config = dict(
    n_layer=8,
    d_model=576,
    n_head=9,
    n_kv_head=1,
    head_dim=64,
    d_mlp=2304,
    vocab_size=13250,
    activation='swiglu',
    norm='rmsnorm',
    norm_place='pre',
    norm_eps=1e-05,
    positions='rope',
    rope_base=4290.0,
    rope_fraction=1.0,
    qk_norm=True,
    attn_scale=0.125,
    bias='none',
    tie_embeddings=False,
    parallel_block=False,
    init='orth',
    init_std_qkv=0.0241,
    init_std_o=0.0299,
    init_std_up=0.0345,
    init_std_down=0.0345,
    optimizer='muon_hyperball',
    lr=0.0133,
    lr_mult_qkv=0.4,
    beta1=0.95,
    lr_head=0.00266,
    grad_clip=2.0,
    warmup_steps=148,
    schedule='wsd',
    decay_fraction=1.0,
    decay_shape='linear',
    final_lr_fraction=0.0,
    batch_tokens=131072,
    seq_len=1024,
    doc_mask=False,
    train_tokens=1125000000,
    steps=8584,
    dataset='wikipedia_en',
)
MLP neurons of a small language model. Each row is named by its layer, matrix (down: output weights) and neuron, and shows model dimensions 400-495. Each number is 128 + 32 x the weight over its row's rms, rounded and kept within 0 to 255. A neuron's up and down rows have the sign that makes its largest values positive.
A block is one neuron, or neurons of one layer that tend to fire together. Before each block is what it responds to, as a language model described it from the Wikipedia text at the highest values.

Description: Numeric count digits. Digits or number-word pieces inside quantities that count things (appearances, goals, days, members), e.g. 1'7'2 caps, se'ven' buildings, '9' of his races.
L3.down523 [160  80 170 138 125  99 111 133 111  82 119  98 161  62  91 117 199 130  95 156  95 100  72 146 110  97  73 148 105 134  67  97  96  77 115  96  74 164 224 131  66 110 119 173  66  92 117 126 121 115 133 129 115 138 210 141  78 136 119 131 120  68 123 127 139 151  92 108  97 139 130 153 125 143 130 155 147  71  97  94 130  86  63 145  92 155 112 113 123  85  67 164 156 132  73 102]
L3.down1095 [116 168 105 137 139 163 154  77 122 119 127 105 138 117  98 120 122 147 119 159 133 127 113 113 118  86 126  88 147 209 206 196 113 130 161 194 144 155 221 171 129 134 135 190 166  99 107  97  36 121 131 167 142 137 136 144 106 171  80 134 115 130 143 145  33 130 161 108  73 133 140 121  57 150 136 168  97 119 167 117  91  96 124 169 118 138 154 133 123 152 154 136 132 115  86  82]
L3.down1698 [ 93 138  62 131 133  80 129  71 129 125 154  71  91  80 112 153 134 151 117 115 109 105 103  98 167  96 194 143 176 208 100 189  73 125 111 149 144 104 147 140 122 124 101 157 130  79 143 162 123  75 133 155 166 130  87  85 123 165 102 171 144 128 133 161  66  73 178 126 112 115 170 124  67 168 135 167  93  99 154 112  74 125 138 163 141 169 144 100 122 137 161 114 121 138 103 129]
L3.down1894 [ 89 113 122 130  83 152 175 162 128 130 127 104 131  56  95 106 148 121 188 164 155  68 110 156 144 116 107  89 115 135  73 120 148 165  71 166 235  89 164  99 153 216 179 112 126 105 108 141 104  39  14 144 101 140 137 162 109  93 129 136  85 168  80 121  94 153 143 152 104 157 137 134 131 172  80 116 117 111 109  62 169 164 115 134 138 112  74 164 136 164 145 120 117 148 174 124]

Description: Paragraph-ending break. Period-plus-double-newline tokens that close a paragraph in Wikipedia articles, usually just before a new section heading (==History==) or a new paragraph.
L4.down2160 [ 94 144 124 158 181 156 159 118 138 130 136 203 123 129 137 171 119 124 115 132  97 137 128  89 127 123  87  63 195 125 206 135  75  71 160 114 119 129 179 155 128  63 153 149 152 208 125  65 138 123 115 140 116  95 132  84 169  71 137 125 100 162 106 122 127  88 219 120 143  90  81 140 194  59 200 122 119 141 192 161  93 177 151 163 113 120 255 119 128 159 160 157 103 127 122 104]

Description: Wiki structural markup. Layout tokens that start or divide structured lines: == and === opening section headings after a paragraph, colons after infobox field names (Tracks:, Survivors:), table pipes, list dashes.
L4.down2222 [138 148 135 107 128 132 131 143  86 135 126  79 149 126 168 122 174 131 124 184 136 185 124 122 162  78 113  71 106 147 153 101 154 155 132 113 111 171  88 164 141 122 160 194 106 145 127 137 107 112 163 157 150 153 129 115 121 122  91 121  98 130 126  97 161  49 160 114 143 151  99 165 160 151 139 117  93  95  80 153 184 150 160  90 123 127 132 144 150  86 134  96 120 136 113 153]

Description: Hyphens and mid-number tokens. Hyphens joining compound words, such as Turkish-led, male-dominated and mid-1820s, plus digits or dashes inside numbers, years and catalogue codes.
L3.down87 [110 107 116 107  95 147  97 110 114 108 150 129 131 122 140 109 141  89 157 159 110 104  56 111 186 140 120 139  97  56  96 188  71 121 140 116 151  98 116  95 146 143 139 134 125 149 132 128 190 103 159 138 156 110 140 139  56 114 149  83 204 129 133 106 168 167 134 131 132 137 128 104 118  91 116 111 112 126 120 119 110 170 104 116  93 117 135 112  66 135 118  68 169  97 122  76]
L3.down1255 [122 129 152 109 129 131 136 151 138 125 160  64 159 144 167 102 149 142 106 155 126 100 121 132 160 161 164 118 113  94  89 123 104 105 129 107 157 107 135 181  92 124 117 102 109  94  92 113 142 121 123 131 187  90  96 212  94 119 138 166 103 100 110 121 157  68  75 106 151  75 152 168 108 155 158 114  49 143 149 142 131 113  82 152 101 124 109 123 111 139 102 143 193  85 139  71]
L3.down1890 [120 153 123 135 119 136 143 140  78 102 145  94 170 123 156 135 141 133 116 138 135 108 178 131 150 167 157  92 103 149 119 146  80 106 125 175 147 147  85 110 102 126 141 132 100  81 174  90 115 167  95 101 156 155 155 131 105 112  91 133 141 173 131 122 109 113 127 118 163 104 132 154  80 125 138 128 106 160 135 117 109 136 150 148 118 132 138 133  47 154 183  90 155 123 133 100]
L3.down2037 [150 172 101  98 163  92 130 139 125 119 160 118 161 120 146 113 137  95 184 137  47 144  94 108 105  78 140 147 146 206 115 119 188 182  89  93 125 110  95 101 126 115 121 161 113 139 148 147 167  52 143 147 140 160  94 121  95 119 141 198 139  62 147 153 138 136 160 131  86 105 142 159 112  98 170 101 130 160 118 136 160 174 125  76 113 124 111 108 127 152  85 129 110 119 171 137]

Description: Compound and range joiners. Hyphens, slashes, dashes, spaces and "and" that link two parts of a compound or range, as in head-over-heels, pianist/keyboardist, COVID-19, 8th–10th.
L4.down1475 [ 82  83 137 145 100 109 152 172 124 141 214 147 135 161 155 105 106 138 126 106 106 120 116 114 138 169 170 133 189  78 101 146 129  84 127 154  94 142 115 146 115 163  88 137 100 145 185 165 134 159 136 110 173 192 112 154 140 150 142 106 124 119 125  85 121 126 127 123 162  98 133 191 122 131 162  95  83  96 135 172 133 195  92 109  41  30  42 162 121 179  82  76 110 133 145 125]

Description: Hyphens joining words. Hyphens and dashes inside compounds, names and ranges, such as counter-attack, al-Qaeda, 1984-2026, sometimes spaces before dates.
L2.down48 [186 126 124 132 129 138 112 154 173 128  48 153 106 184 112 142 107 126 120 106  96 116  50 158 128 181 162 158 104 136 127 124  95 124 152 117 180 168 170 129 172 168 181 106  93 161 152 153 142 117 141 122 172  98 131  99 129 116 106 113 175 144  95 151 123 138 139 137 128 139  98 104 155 121 133  88  51 110 157 123 123 143 141 108 134 103  32  87 134 137 161 130 121 148 106 136]
L2.down368 [ 70 114 162 166 107 148 169 114  54 100 131  81 186 130 147 158  85 103 125 146 128 119 121 111 197 120 199 154 117 108 143 128  63 149 134 128 121 112 132 138  92 117 139 100 112  75 119 129 164 151 114 112 151 160 162 148 108  97  57 127 145 109  90  76 105 139 106  87 108 135 137 220  97 163 122 131 115 144 144 158 146 163 151  83  93  83 113 110 150 131 114 142 120 108 100  99]
L2.down443 [108 151 179 145 148 103 169 158 155 137 157 165 164 212 140 175 158 120  90  91 153 139 190 103 144 109 102 145 149 183 110 174  95 128 138 149 111 108 104 133 140 131 109 111 183  94  67 110 149 100 131  49  83 189 159 124 199 189 110 171 164 140 149 133  98 153 119 124 158 172 180 170 153 141  98  70 124 129 145 105 101 123 116 158 113 146 100 168 166 140 137 136 131 118 115  84]
L2.down615 [ 68 124 131 121 124 158 109 122  97 109 135  83 183 145 180 147 103 130 113 167 126 105 106 128 163 152 167 127 113 139  61 162  79 143 109 135 118 132 166 127 117 132 107 107  64  98 122  96 125 128  87 116 189 139 136 148 120  94 105  97 108  98 104 103 138 103 129 107 124  67 157 169  87 121 166 115  83 139 169 140 128 169  84 129  69 125  52 124  97 204 128 131 129  99 100 119]
L2.down636 [ 71 122 193 117 103 161 151 119 100  99 132 153 196 168 152  98 155 148 153 176 172 146 183 105 124 138 149 126  86 163 116 110 118 128 105  93 152 171  83  40 169 128 110 144 160 105 130  99 104  81  99 145 137 120 137 110  91 135  39 149 131 171 151  95  76  98 150 159  81 165 160 161 140  42 130 174  75 137 171 111 111 162 124 160 129 108  76 139 212 173 153  68 129  66 159  83]
L2.down762 [ 81  89 138 115 119 123 134 117 130  74 128  99 126 123 203 125 136 153 135 123 141 140 113 142 184 150 139 124 129  75  77 166  78 201 139 107  95 128 112 116 142 117 112 115  85 114 166  92 120 162 149 101 179 100 127 124  94 104 138 101  82 163 145 154 130 118 161  95 111 108 142 158  81 131 185  83  65 111 166 118 107 136  60 136 126  90  62 157 115 180 125 156 123 108 135  72]
L2.down868 [ 24 158 119 152 146 108 143 131 126 136 105 160 109 175 128 175 121 137 117 140 101 159 152 164 146 132 154 115 128 130  76 142 154 131 116 110  99  98  78  77 137 106 117  65 121 119 145 129 128 132 126  38 184 112 149 141 163 109  74 113 135  71 150 131 129 101 111  77 150 119 127 174 106 234 141 148 112  89 161 195 170 115 146 143 101 136 113 138 171 165 152 119 115 150 117 181]
L2.down987 [ 81  93 180 131  94  99 100 148 111  80 169 120 167 164 148 129 153 155 137  99 168 157 122 133 153 169 202 130 117 126 117  53  75 146 126  88 125 100 117 146 102  95 141 126  62 127 128 104 147 102  85 123 181 136 106  76 149  92 121  72 121  99 156 110 132  96 123 128 134  67 172 156 115 121 104 115  56 162 123 163  97 158 102 127  74 134 120 114 102 139 161  93 125 141 129 146]
L2.down1004 [ 99 153 133 170 146 143 134 136 109  94 128 121 174 167 187  96 141 137 119 144 165  90  72 124 129 160 102 106 104  99  71 205  89 114 143 137 173 162 163 151 124 173 104 148 105 119 121 122  90 105 128 129  95 115 101 150  76  92 118 149 118  93 112 120 108 145 137 166 130  70 111  45 145 110 106 125 111 142  99 138 146 134 111  77  99 145 188 118 115 132 128 140 131 164 146  88]
L2.down1014 [ 98 151 141  62 167 140 100 139  79 107 118 143 129 136 161 169 186 137  95 120 174 159 104 166 155 167 187 141 126 148  79 129 123 139  95  98 158 144 212 143 108 158  96 107 141  91 159 109 138 134 117  62 127 139 136 167 132 184  96 142  45 111  95 147 148  90 199 106  94  80 161 128  82 147 191  98 131 194 165 174 123 139  89 133  96 140  84 101 161 133 119 138  86 113 124 119]
L2.down1126 [129 143 140 124 126 192 144 112  64 120 133 135 164 138 100  65  73 202  74  97  98 100 152 166 141 183 206 130 113 117 127  95 123 127 165 117 122 145 105 147 177 132 144 164  75  60 106 127 189 137 132 144 164  96 170 135 154 138  96  79 169 134 158  84 122 143  92 114  97  91 143 156 197 123 115  94  66 158 140  77 117 108 169 119 112 155 181  80  99 147 148 117 125  74 143 144]
L2.down1538 [142 154 125 105 120 128 114 101 127 149 136 135 114 122 150 132 167  65  94 133 148 178 105 133 126 122 177 166 177 144 134  98  73  91  74 126 155 110 142 116 119 174  53 134 158 130 170 110 115 114 127 156 160 142 130 151 169 147 161 147 182  96 137 121 111  73 119 119 143 162 115 124 116 117 154  74 149 146  79 129 178  85 109 128 124 153 155 177 150 112 120 116 152 140 159  84]
L2.down1589 [ 64 129 149 205  99 174 129 100 105  93  95 153 144 212 165 166 144 134 167 188 136  93   6 141 138 157 163  89 158 132  97 143 110 137 132 191 102  91  65 134 107 112 177 172  76 145 144 111  89 112 143  64 137 151 121  48 108 112 126 147 125 206 145 115 155 143 160 134 134 142  71  86 139 125 178 162 112 180 164 182 151 135 146 112 103 136 130 109 138 144 160 138 138  68 150 138]
L2.down1811 [131  61 110  55 101 162  73 123 186 114 111 148 141 111 124  75  96 139  97 179 167 174 121 108  90 160  97 168  92 140 134 177  61  75  97 133 144 112  94  86  68 146  88 140  93  93 153  73 162 108  86 129 161  88 127 117 143 169 119 138 162 136 154 101  85 121 145 175  97 144  85 140 150 102 184 102 106 181 108 100 128 150  82  89 166 149 179 134  64  61 164 184 124 150 113  94]
L2.down1937 [ 87 164 135 111 172 112 133 149 159 138 109  81 136 147 121  86 109 128  76 161 167 103  84 158 176 126 155  96 124 138  78 133  83  87  72 143 210 181 158 109 164 110 101 155 117 124 172  91 148 160 124 125 119 133 150 153 139 111 110 147 152  43  96 116 142 123 164 143 104  72 152 144 123  56 112 122 103 151  98 111 127 181 136 142 131 136 177 115 148 130 176  83 121 140 131  84]
L2.down2021 [182  69 160 104  95 114  95  87 180 155 137 143 142  95 144 120 148 118 171 160 150 187  97 150 154 114  95  88  75 185 108 187  84  98 106 125 136 122 151  90 126 181  84 186 112 139 134 106 121  70 113 140 203 124 110 114 138 131 109 143 135 191 139 104 133 105 101 131 189 120 173 116 128 104 114  92  75 160 170 108  93 170  80 132  88 121 126 135 148 158  56 172 146 101  94  59]

Description: Small numbers and list markers. Spelled-out small numbers (two, three, four) right after a verb like has or led, plus list dashes and colons starting infobox-style field lines.
L2.down265 [147 135  75 159 149 145 189 109 152 126 105 140 139 140 143 177 126 129 145 104 144 111 129 180 116 125 182 153  92  95 109  75 106 100 195 115  99 143 121 170 120 179 150  94 137 139  84 108 150  90  92  96 147 162 137 147 146 122 153  57 168 108 133 141 142 120 135 142 109 167  76 147 121  99 114 138 104 161 103  65  69 127 108 108 136 171  41 211 116 170 109 128 171 114 101 115]
L2.down534 [132 128 103  80  77 131 149 182  65 159 191 141 152 118  88  99 100  93  76 201 113 143 119 149 182  61 125  58 132 120 147  86 102 114 117 144 110 203 192 157 113 209 124 126 150 117 105 129 122 142 147 127 132 120 162  83 101 119 129 159 101 142 126 128 119 130 145  97 136 141 169 134 106 126 153  80 137  38  82  94 115 114 107 122 124 122 205 158  81 164 109 131 157 107 110 135]
L2.down600 [141 100  60 174  65 109  78 142 166 156 158 178 125  69 104  92 122 141 150 110 162 163  34  15 120 132 125 199 121 136 102  85 138 156 127  95 114 140 131 127 142 141  92 191 114  99  79 160 101  50 130  93 140  44 188 126  94  85  72 130 109  90 197 186 123 140 146 113  87 208 123 143 144 116 125 118 117 178 102 110 105 194 124 123 158 163 178 129 150 113  75 119 109 141 106 139]
L2.down622 [ 62  84 106 117 107 120 166 124 159 184 132 123 128 107 150  88  65  59 176 144 133 218 198  94  78 126 140 177 181  97  88 148  50 141 107 128  97 145 135  73 133 194 109 131 129 131 169 170  74 148  80 115 150 186 128 111  48 144 194  70  60 127  80 118 116  97  89 134  58  95 144 146  86 118  65 141 167 103 125 124 164 126 121 122 121  95   0 208 124 103 130 181 106 159 118 175]
L2.down687 [ 90 150 102 145 160 122 179 177 121 132 143 138 147 115 107 144 131 150 151  71 180  85 148 130 150 162 110 101 162 119 120 136 139  97  96  88 163  92  99 216 128  88 127 138 109 158 129  99 134  82 157 117  84 116 154 115 118 145  58 178 156 112 142 159 130 111 130 149  30  58 224 112 119 128 105 165 129 145 149  96 131 176 132 163 121 126 146 156 161 105 114 169 108 102 159  95]
L2.down1140 [ 81  99 184  83 112  94 151 112 120  92 132 144 175 108 110 140 194 127 131 136 205  87  83 163 147 163  94 119 148 129 120 105 126 138 140 171 162 156 139 135  80 156 144 162 186 130 139  98 117  69 147  95 168 162  80 143 126  95 144 152 111 160 118  86 112 131 161 109 124  84 186 142 101 117 122 141  66 135  88  81 119 116 145  72 119 117 125 125 134 164 149 148 155 146 124 157]
L2.down1269 [ 83  90  74 102 121 132 158 155 111 141 108 115 142  79  99 148 127 125 112 130 111 173 121 107 144 151  90 134 152 105 117 136 124 166 140 133 183 130 206  81 124 175  87 113  71 159 138 152 151 113 140 129  97 169 163  89 116 175  90 101 153 101 151 171 125 212 117  97  90  60 121  95 114 113  73 136 151 120 124  87 101 139  84 110 182 187 107 104  82  84  77  61 142 141 122 142]
L2.down1407 [140  86 142 143 121 124 101 162 117 144 120 122 132 165 129  68 181 102  97 120 108 139 135 155 130 129  95 165 129 193 163  84  75 124 147 165 138 115  97  99 125 135 133  97 119 142 112 153 100  50 189 113  93 107  71 145 133  93 105 114 161 165 100 148 144  92 118 212 135 149 166  96  98 192 123 112 102 117 205 129 130 134 175 122 106 144 205 134 158 149 126 143 136 162 127 103]
L2.down1441 [119 133 199 126 122 154 106 159 130 107 155 135 169 100  92  91 153 161 109 154 104 131 101 112 141 104 107 113 146 107 124 166 119 165 168 126 155 192 126 116  89 147 122 150 185 118 121  94 147 153 102 132 138 157 153 107 173 172 117 110 124 184 136 114 135 124 182 125 167 153 146 143 143 155 137 140 160  75 144  88 118 156 151 195  94 125 146 141 168 201 135  61 118 129 130 150]
L2.down1448 [104 152 144  92 170 116 151  92 164 142 137 138 117  89 187  94 175 176 121 173 130 167  48 192 141 163 146 151 145 203  92 129 150 134 173 127 124  77  85 115 137 150 136 150 113 132 104 161 105 133 155 130  92 157 137 200 134 115 148 158 112 118 166 124 140 101  66 145 101 170 205 101 144 154 110 116 138 151 137 156 132 167 113 129 104 188 157 110  78 141 142 157 136 147 160 157]
L2.down1617 [ 98  87 159 117 162 122 157 166 150  77  97 151 149 152 139  62 114 165 125 141 137 183  85 112  75  87 113 136 104 146 137 119  89 135  96 109  95 155 127 121 126 193 110 101  59 134 146 104  87 162 160 101  79 199 113 157 156  92 166 136  91 104 124  92 113 101 138 105  51 115  95 132  88  85 124 127 170 140 116  94 125 165 148 120  48 124 121 127 174  71 139  91 129  59  94 131]
L2.down1694 [137  88  89 112 137 121 118  93 128 119 104 122 123 122  94 132 105 140 141 106 126 168  90 106 111 111 184 114 196 114 159  99 123  96 155 110 140 114 128 132 116 175 173 169 207  98 145 166 151 145 101 178 140 181 141 145 163 119 111  87 147 113 120  89 121 148  87 139  97 120 141 157 135  82 143 159 105 114 160  86 146 149 112 148 127 103 158 128 142  72  87 162 103 123 149 155]
L2.down1742 [114 119 163 113 184 147 138 190 140 136  99 120  84 105  89 117  76 175 119  99 119 127 107 116 177 107 187  99 136 134 191 101 144 138  91 121 142 167 169  89 120 134 134 158 123  77 103 153 108 166 126 143 117 160 122 147 100 172 109  88 139 133 114 112  80 101  78 102 100  97 107 144 131 170 183 113 110  88 118 128 193 191 112 102 132 128  79 142 144  88 111  87  86 133 156 151]
L2.down1825 [139  71 139  72 115 114 108 138 129 134  87 160 116 150 115 165 177 139 111 137 142 131 148  90  86 102 113 143  47 161 139 107 145 146 116 102 126 121 104  79 146 104 132  94 161 136 128 113 109 162 129 164 152 113 153 153 120 100  72  86 147 114  87 117 154 130 163  89 122 160 175 109 127  95 150 142 180 147 126 137 136 156 157  94 118 122 160 118 155 108 115 133 101 136 116  81]
L2.down2248 [139 107 116  79 122 121 109 128  78 144 114 105 130 144 160 127 112 167 189 161 157 160 136  90 117 101 165 171 107 137  86 130 147 141  57 167 103 141  75  98 187 202 120  83 105 138 134 142 167 155  99 118 149 162 107 147 145  97 156  89 101 110 135 148 143 134 146  85 112 149 119 151  96 147 148 138 115  99 119 132 184 160 122  96  61  86 216 116 124 104 101 152 173 143 137 190]
L2.down2251 [103 153 150 168 158 198 149 123  99 117 132 166 145  94 130 117 148 138 124 119  72  61 102 144 145 130 131 154  93 148 129 156  90 128 133 162 162 108 128 125 122 167 116 147 128 125  94 158 139 109 154 165  90 110 143 128  95 144 134 135 131 120 136 107 111 123 125 192 158 154 120 140 147  77 194 148 184 178 135 138 121 127 126 117 153 108 154 163 140 108 150 112 188 157 108 160]